config = dict(
    init_std_down=0.00282,
    beta1=0.9,
    doc_mask=True,
    train_tokens=813200000,
)
MLP neurons of a small language model. Each row is named by its layer, matrix (down: output weights) and neuron, and shows model dimensions 0-148. Each number is 128 + 24 x the weight over its row's rms, rounded and kept within 0 to 255. Numbers have three digits each. A neuron's up and down rows have the sign that makes its largest values positive.
A block is one neuron, or neurons of one layer that tend to fire together. After each block is what it responds to, as a language model described it from the Wikipedia text at the highest values.

L9.down22:147125135108121112140123168108122142103127105118139163129125140140126111139155134186124141115108103151110167132149120147143137105117158138153127100144150126063182132171080113115136084135122119121164154196139114132113163146131125129124153135181157141125129142178119140119128090052149122112111140128122163126072131161127151117125124156087123122157116090126129127135095152128097084159170138124107134123098123113157141110151127086112139140147131134114
L9.down40:112111089108114143155108154156180149134105104136103126148095155122116133163160124125114095135107152140108185109157145113177096150138143088073113101138136159116110158150130121114139125143103116086121151109116105128136138108100130095133159121112141138104165139072110179114146123118143160115114127136170173135075139138112112102107099148147062159146124144091134150139118131106133107110141187119097096150157150132121104132154124110158058122128136168146
L9.down108:141126079145108091139115136126135142163134143085104098151145149091114150131153118144125133134129085117115074132159147101152119150145135114165082136145127116117080131124113118093128130135133137130157158127149113157154136128122102107098125142147109124153124103089093132130138090149143114146143128084139186068094120179090121106092108121137091120115103134153105091130079114095116137130128129118101114156074148098139135149112121081133119140155101186120
L9.down288:178139156165134129099154147147117132079141149119098121161146138154159134114177140098103092161107103145135135161182134127107157114131127143140118108116123130092113103108129113156117155164151138099150148075140089165145150106116155151128126126143133120132124152167140107106149105167122086168137135139154118073148165166122093150133113161132077145091106130121122111162114177141121100129125114108130126122131124139121088136121153103129113137104076139111
L9.down413:167129117112139112162159106127072160100154117118123118147090111128090111127140157175142151135132148131120122145152120192136151140133160139106112085078124134093121175119090145111115097095138119107110128134140132149175128129089126103078123142143098108125114144122057137187111106146131114077107108138160110127134129137114139111126125110108084067157086136098126126083113150112131121144124122117141125166135093177107136122110115136159108137173127130122
L9.down442:133136127125074111151113149179149137166142167080159104128130124158178141084148110126119147109104171104128126134089161109101134151158113128145115074155104129126136135095125136121093145108156134143150131081142177135132166110127104135132147112154127134136096119191059163063145147136114107119133091112168140132132115126111133100114110099107097119116135113141130137161116134107173151079094084092136133138139111123133117100151137127138134111107149118109
L9.down519:130126086135138127122113099126146158159155133191130141142141119108086101153134125111113089113128149132113148125177143146079145171099162080137138087109082144104121136158126114137136152159126135112087108124106127109138167065114173098108105099137130136108141147155153102121109106165109156145124152142155124125139121121116131142133076129133114099108131142134122113120131106129129141130139130112143093146139132126181117118150095105142123098133106130122
L9.down590:149137139118122118159157160149096152165125105133106142157094113103097130087147134134113116159108092140109071170144110099142148105119132108114132123148162132070074127115130120170130131081107149130115124143096119150162118163131152134132139111120124125104116130120142133076138131121148120131115160132124101103096119153095150149178109182100140170139135109140157083123136122143125128148117102109147111086153109119114145143122099102142142175126151143110
L9.down680:161135109120153100161145163104117154103106152126095115160131148113114070151122165119111112135124162081130129130133113117121123137138102107149072064153123124105083122171110128130128127116109152148127100128144115145158092135148131104126125129092097129129128119133100123119134116137089103162107115148136158078101148167087119147107105163094139139140087139122092147081082144129146124109168110116176138112154122089148115119142073134121160168104129101120
L9.down716:107107149176099098114138122140195143105118131121133143136121112132140128155141157107094102131112102110167131132150136109148127120148125148104126069090089139141097139135088138146136144150078123133124168146124134127105124121121093120149167147144107097145110143152145143125147105105153130080146130185073143173091099114129151162146136103129170144115103085117106142099099075122096108141128130096162112107058124130148161157093110072121103156137076142108
L9.down805:137117122121177142088147129112181107115144121149138143108144126128105155134129151109140124072130101113176102105165164109144142144155094148100139120137080129133172125100153109170129166111149122099127135105139131143074153113091136117127105095123168138138097127088145125124148159124151154157122127130146135120146155155109102128137159117163141129092117116134115128123081144133071132155084126148126144132141140092125144153129150103142099180099123125149
L9.down992:121104118128152123157175129133110148109174175118112089119124139094122158118137144104100141112122123124141110086178111128139105145121144091127103097114132127098084114148082126135149144093156141099141177128200129131154164105125129109102147159126131123134161121147111129096139107167125129114140117090106119120140105163120106167154104134145123132141119097123136121133122153129113158151121189123157110155111137107136136108119118167121146153117157091156
L9.down1051:132150076152108134137138191091099123134131103095116131118112135134136096104157125100094130098136111140129103107130173087112085167122153136153151085149161115157142102132134118177123108181136180098164094110143112141139096114143163117128129128108162129091123172158106108160086138127103130114156078129122188128114123128134121130127128136137175142103110138125149162122128181158139132110108158127111151125137095143084139153119117127132161122124151131095
L9.down1142:135130103157131101144180143112141106119142106140124112140110176145134122110151142146118132126107114165136126141113164105176135130139136116130159092118112098073108110143122132132120110148156112096112178127147123102150152155122097183125133120132143137139082101110160143152152119109109108138123152135123127120146105164138103145105122165153089105148121118141082116121093172148116105159128114092115128183116079142138132120110137128180130160111103119129
L9.down1200:119134156134130144143163107126120163146149119093120135135148123136109154138113149111110132162133104134117119117131156154144069166121105094132142158124104134141080118147111133112113133123127131116070164131134105125145101117092077152132086153157121111147132141153149096153138137125109126126141100111120141147132097111091133124122176126179116153164116095134089148138123144169119096162142111130165166117147093084136106133130073137166113134119125136138
L9.down1213:099094112123146162118139104117140129042138129115158154148122116116124138124137102119117125147115122137103126144127123180150141156166142143111117095129130134092167143137074144135132170123166163092147132142137121108148094144111145138120154117139130110136133113127134100140120090133154127137108147151103115145107152138088157195164133139142135106127144106148136127131118089142159113102107091084124094122128111109137095101159122128162132124119155090126
Responds to: Year in dates

L9.down120:133162118097120121155110112116081108135144171118174124124130129092182131145116168106142157149128146125154114120117148140134087162140112105175108106098141155095148105159093137161159126117107101131120157118149090120119141111129120130118115127102133127141098125153101122099123131106109110121128117118122109109109134129113120143108155175157075118153114121131113155129134122152084103154114103152147150122123094107187109140108132121118134102103120096144
L9.down148:104095135181145122099102128137146083101127156148134088140128107141149142145098130152112120155118131133084160134131124127124126118141083143121138135155143128112104128183102077134084125107107144152112123122111094122124095154122116120093109172128101135148116107100128072135146116142138153121135120114119171136140127118119128136115114156166103112142104127107115153114154119100103133190123191121137112110111110167150111120131164136157120135130161101116
L9.down186:129129133117155116136093171119129123129141108131117157124139100127135109081139169114133131160144110098138163157135099132084174125087133116130098138153142123109105127113150140154090147119117146155119101164133142091160117116126154132085085093088187154105128121172094124125119113143128168129126109097116143133119119180101125141079088124120133139114181118144153134147123096110171169132146166134122091135112104093166128099101097133145130116101128103112
L9.down228:108131149111124152184118104143139120073120162156182127109135134136139120114106099143170095146118118108099144140104122150116099133132071118145112110149114120115125106129064156126159109108112128157154119150119150117097137154147098143161130148120135173151089077122173142120124127106139070146130146122159101146115142149121101123126168126127138125120156106110137146134172099127110145135061135162136110121091153127144108165131123107162132162104135149130
L9.down285:135139101093157154117139095149150107112112127119092149067122089149120093120124082095139131116098139102156129112122121108116136125115093093134122114121141082149142136151161107105098141113168112132093177077146176114135106149094132137126078100119117146112183120151131130131105151127167106120104112147145085111098134084122117128100149112150124179113127143112133109140145100111162120148120092143140140121099122129148100130089113100116089126108148147108
L9.down366:137114131089160179163107120099131133113141109201100124123164135156113157115075148119108145113114119146161119146088127118130108118125139122140087113110115094099139139157108126137126159133095154157107103147153159220146129120132136179135130166116106110128131126151114134135117121136141130108149068112118145112154120096140093103095143126132087107152149144122160177157089146143136134092119138130110110128117157155141130079096127116147128182128120084101
L9.down484:100081115137099157137126106095093108141139145073118101119149091110137157139126133120146076173123153093118135093136154121185150114085163131116120133129137118110128111119099133104143119141138133145153138132144127124128100133139147107141120171111103123153113143153132094148146142104155108095151100120118178111154146158115151096114136154131136128140159161118110172162142093174138150112102093108109134142143122128095103155137163135120112086110173136110
L9.down545:162178137126133100136075130128079112130133152182104113101159115102121093107130129114134158107161118131184137113111140082138103120139092144104109150146142146140115119132122119116090120144120196091121126166134100102145178145163167132122135114120151087155149148151134148133109119138110148157136136091139141140110111134172120138091122082112080124101069163115167175153109116149128140080167136153074123112128097155152137161130162129114098132119139155154
L9.down558:102092119151110120146099109136148109119104123091134109108119121122131073134109123088148106130081155092117167126112104125088136108120104142099111123114129126150124148145148182112167164131106097124127107169110123126100111110105158121103122162159147127116112169110120167139167135100121078104117111111134121149127134106116153067094153122122123117079115112098160143146102140160126089128172104125075117147101126135177145135101108133130125126128126145155
L9.down617:085087128116138052106152129106101085065156119104110138134143169158104083122167118117125132113135170116110114158152110141117112120129146083118164117136154167091153140134123165140123120157123117089160126116154120112135156131120129122141150108146136129136106121139092120126131114085149134152159146099109135163112169126123116116134099098134122130118180141097152096124116135124090177150122107145160157114140078126085109126103115122124086102117141101138
L9.down686:138114138127145098152180132120117143158110114134097099104075180157138117142151107104171157144115139119112118126123144090109144212103122122153097168127162097131132163141118151100129124117129091079130105114131158128134132165107140147146146091115083117116163184118099168157112127106128140110111087109120111147127142138113110120098122144098131176111101124170149107127171159091128134141128116144183129102110148129153138130129137085114147147109107125119
L9.down819:135113132144089123077147135142124117141096104098121172112121149068159102146162157063149111113113156103133151158124076101135131111136123110107109181162121116099120122171135147147120103133126143102148065124130118143138100108142173149099126129111173121140169147120102105126148105171118152097128130155125129118079139153154142129090145133106123125144130126143105089092146148116086129134133119173078111159100113111132125146103130126120132126126141129146
L9.down854:128077141094123101127143134159132153079115131179093123151108130110155103101122140133129130127136098132108137154131149169146165089106147126156129111138110121084138099102125065131170137124137129105139140140126133142108116110128130091150147100117140182125079114128124093158132111142119122109153091079125129115136124111086141149155165137110100119140125104124179099074104137124130134082097146102151126135105108150098173100136104104128176118142149127107
L9.down857:114138130109135098115145129184130133123195147167140096168085113156129096157114127136115097110127093125160125101121065127113142146135141124133089138192121096119105158091158130099114150136122128127118109121137130151085141117105095134135129105128085094119179138132153130086101123108120145101119130139163123148160115134096138159090087169114102102129116121146090143132159102136134127093089178127130145122129129111091096120148119150087105144141123156085
L9.down896:139138181123157121111121158104119143136102154138117110138099136125123135153145099144090112148114089136123128134165144092180134109122127109119170157122126100105151086129166107113154155130125132065147138133142108098150164115118173118113122132101109138164114159164115127153140097097135152132125104156105156104114096111123140075082118133146139114150125180112119090140117153198130150177157170145063111140117136159111122150134131152170103111151134115130
L9.down1092:151132141125133166161130124099127129155105121129155161118127104130152111132080151167108098146137114124111129149114119132091134128106192095110172127118132146151185112097127151137113139116117171112107132103167176152125094114103154140129136116129096135115133172152112123121114149117082080113107124143138101114097087128143119151128138159139178179113098104116138131129066107179101150088118127166152119102116147149128156168136101130101149118146117124128
Responds to: Person role nouns

L4.down974:097093091137106118098161150136163129156097117103129127121186131127154118092142149126153157169113114169076129132139099115114144088102153091114123119126157113128147153129112151130146145085116139135127121140155138130123122111116144146155163143137160121084128119094143094148109143151136100162131134097143157089102122149101101159115069090137102099130159114130121132084123154120121114146125140098114103150137119126092134147148077109143131157117094173126
Responds to: Year numbers in dates

L4.down301:123094138129123135127117165104109112127138119121134173156123136121107109112107100117142149115135154117138034112122083117166082130136114126159116179090083145144132162124152120121147106134120118091131126111111105105137105145109129140136112121155157131107134127121156149147169144135159126098136086112127139153144119115099178132156077132148149147110134134109159149118137117120129112127099109175091118128113144130078126092136123145161129148094107089107
Responds to: Role and occupation nouns

L10.down191:105124142140138157116063156138104165147135146122115154085111169155146122141123125147132165173124110137146154120103153141120143125182140130125134143166153143112123120127145120101165101091159118158103200108132150171118115099086146162113170158101120142123142150106171128084123089133089133142129089117098074087154101122137106140119137107129100105106160172100132109120091092120143160131181127166135148101102157102117132141104100108143096103135108134154
L10.down460:136141103088123125144117140107119170157129159144093116142125112130109129108115149128111101122102163109134150084146085092168114178169112088123123156106142127097166124171100127113166142143133096089150114148136100103133109093129098142154131145104116152125125136109159174140163126154066153129113133153094105188095120104169154104086130159147082147100124113122149110102108121173099137134197105139099062133158135134139116115183126150132156126105096111078
L10.down552:154085105108118154161155118116130126145086068145126158054126121103162141117117126112096131133091176166125126098113120135085172127144124168109093120101091169163098157143202114118138126176085131102129131147115105141148130131148093125109097118120127130161118111116134122103130122116122180110153096134108116143149190120145124140155131107121102097120156152139128117104123111130135097123154080115133157108104106128114122129130120124112140159115161133113
L10.down676:100131088147115148138140105137082144130102135125114058178156134159098159091101102172188106139144140155118120120115150141166131124119151138102152148138106136127145107094139107128158136139115109096099170169146136132130134141102158109091105126151134128111119138155144141107134122104137126128159121099105121138135132139103115112074099153167141154124151102152110130114107158167127159118146180116135109124110137110123105122159094116109108117178138144112
Responds to: Job titles and roles

L10.down292:146118160101118127145114122123093071150144146111119150124115156133124111131156153150125149131080115145165124139120085161175104128148118124065165168098156095152155125133123078128151132171165149135139172153130133105107109092100138137158111131136123123178160147162118158114161168143107143100139134085119158158137103124140130082080144121095109135122133164145123152110167108127098128108141124152076135131111125118115161116114115140136155117139123113126
L10.down355:099144138130115125177090187112135167073097147160101119175113133105105112134134132109158112159114204125107136120102130121135120112113101145141126126145136147127166102123126113144131118130146111162108143139103089109101181105091068126096144174132063114122106118155145104168184128100106126134140172141110132160139100105159108128159097111117083130133107124090121160140116151143128116128116138132148120107138112083107136152154147133138122133123066132151
L10.down1074:151152154165123087119193137136115107150152126107119130159086154127121129173108145093138107115158119107134131114110130123122142122157151091069160148162120179123137145123069121155127129162106132123102106156127127133124141121127142158134091150178145119105107139153120117115131135131150128152135103136113149156097152109153128123119111130120120135104144063115132130151168109128056150143102081129153127119127144109152141106146137088181123132127143167138
L10.down1088:110103106152121119136112116115078109154115145127116107113117158170139149119144107151125077113145135122165131114115125084146117112126151123115111118157087136149135140121160148110120095105146126131117114099130125140188161143124130144115126111151134113105133155067187104147148098088129115125092135128119101132094139171118134089084114103074126064132150139096125126152129138118135166156130134124147122137131126135111165085163162095153135138127120148109
Responds to: Year tokens in dates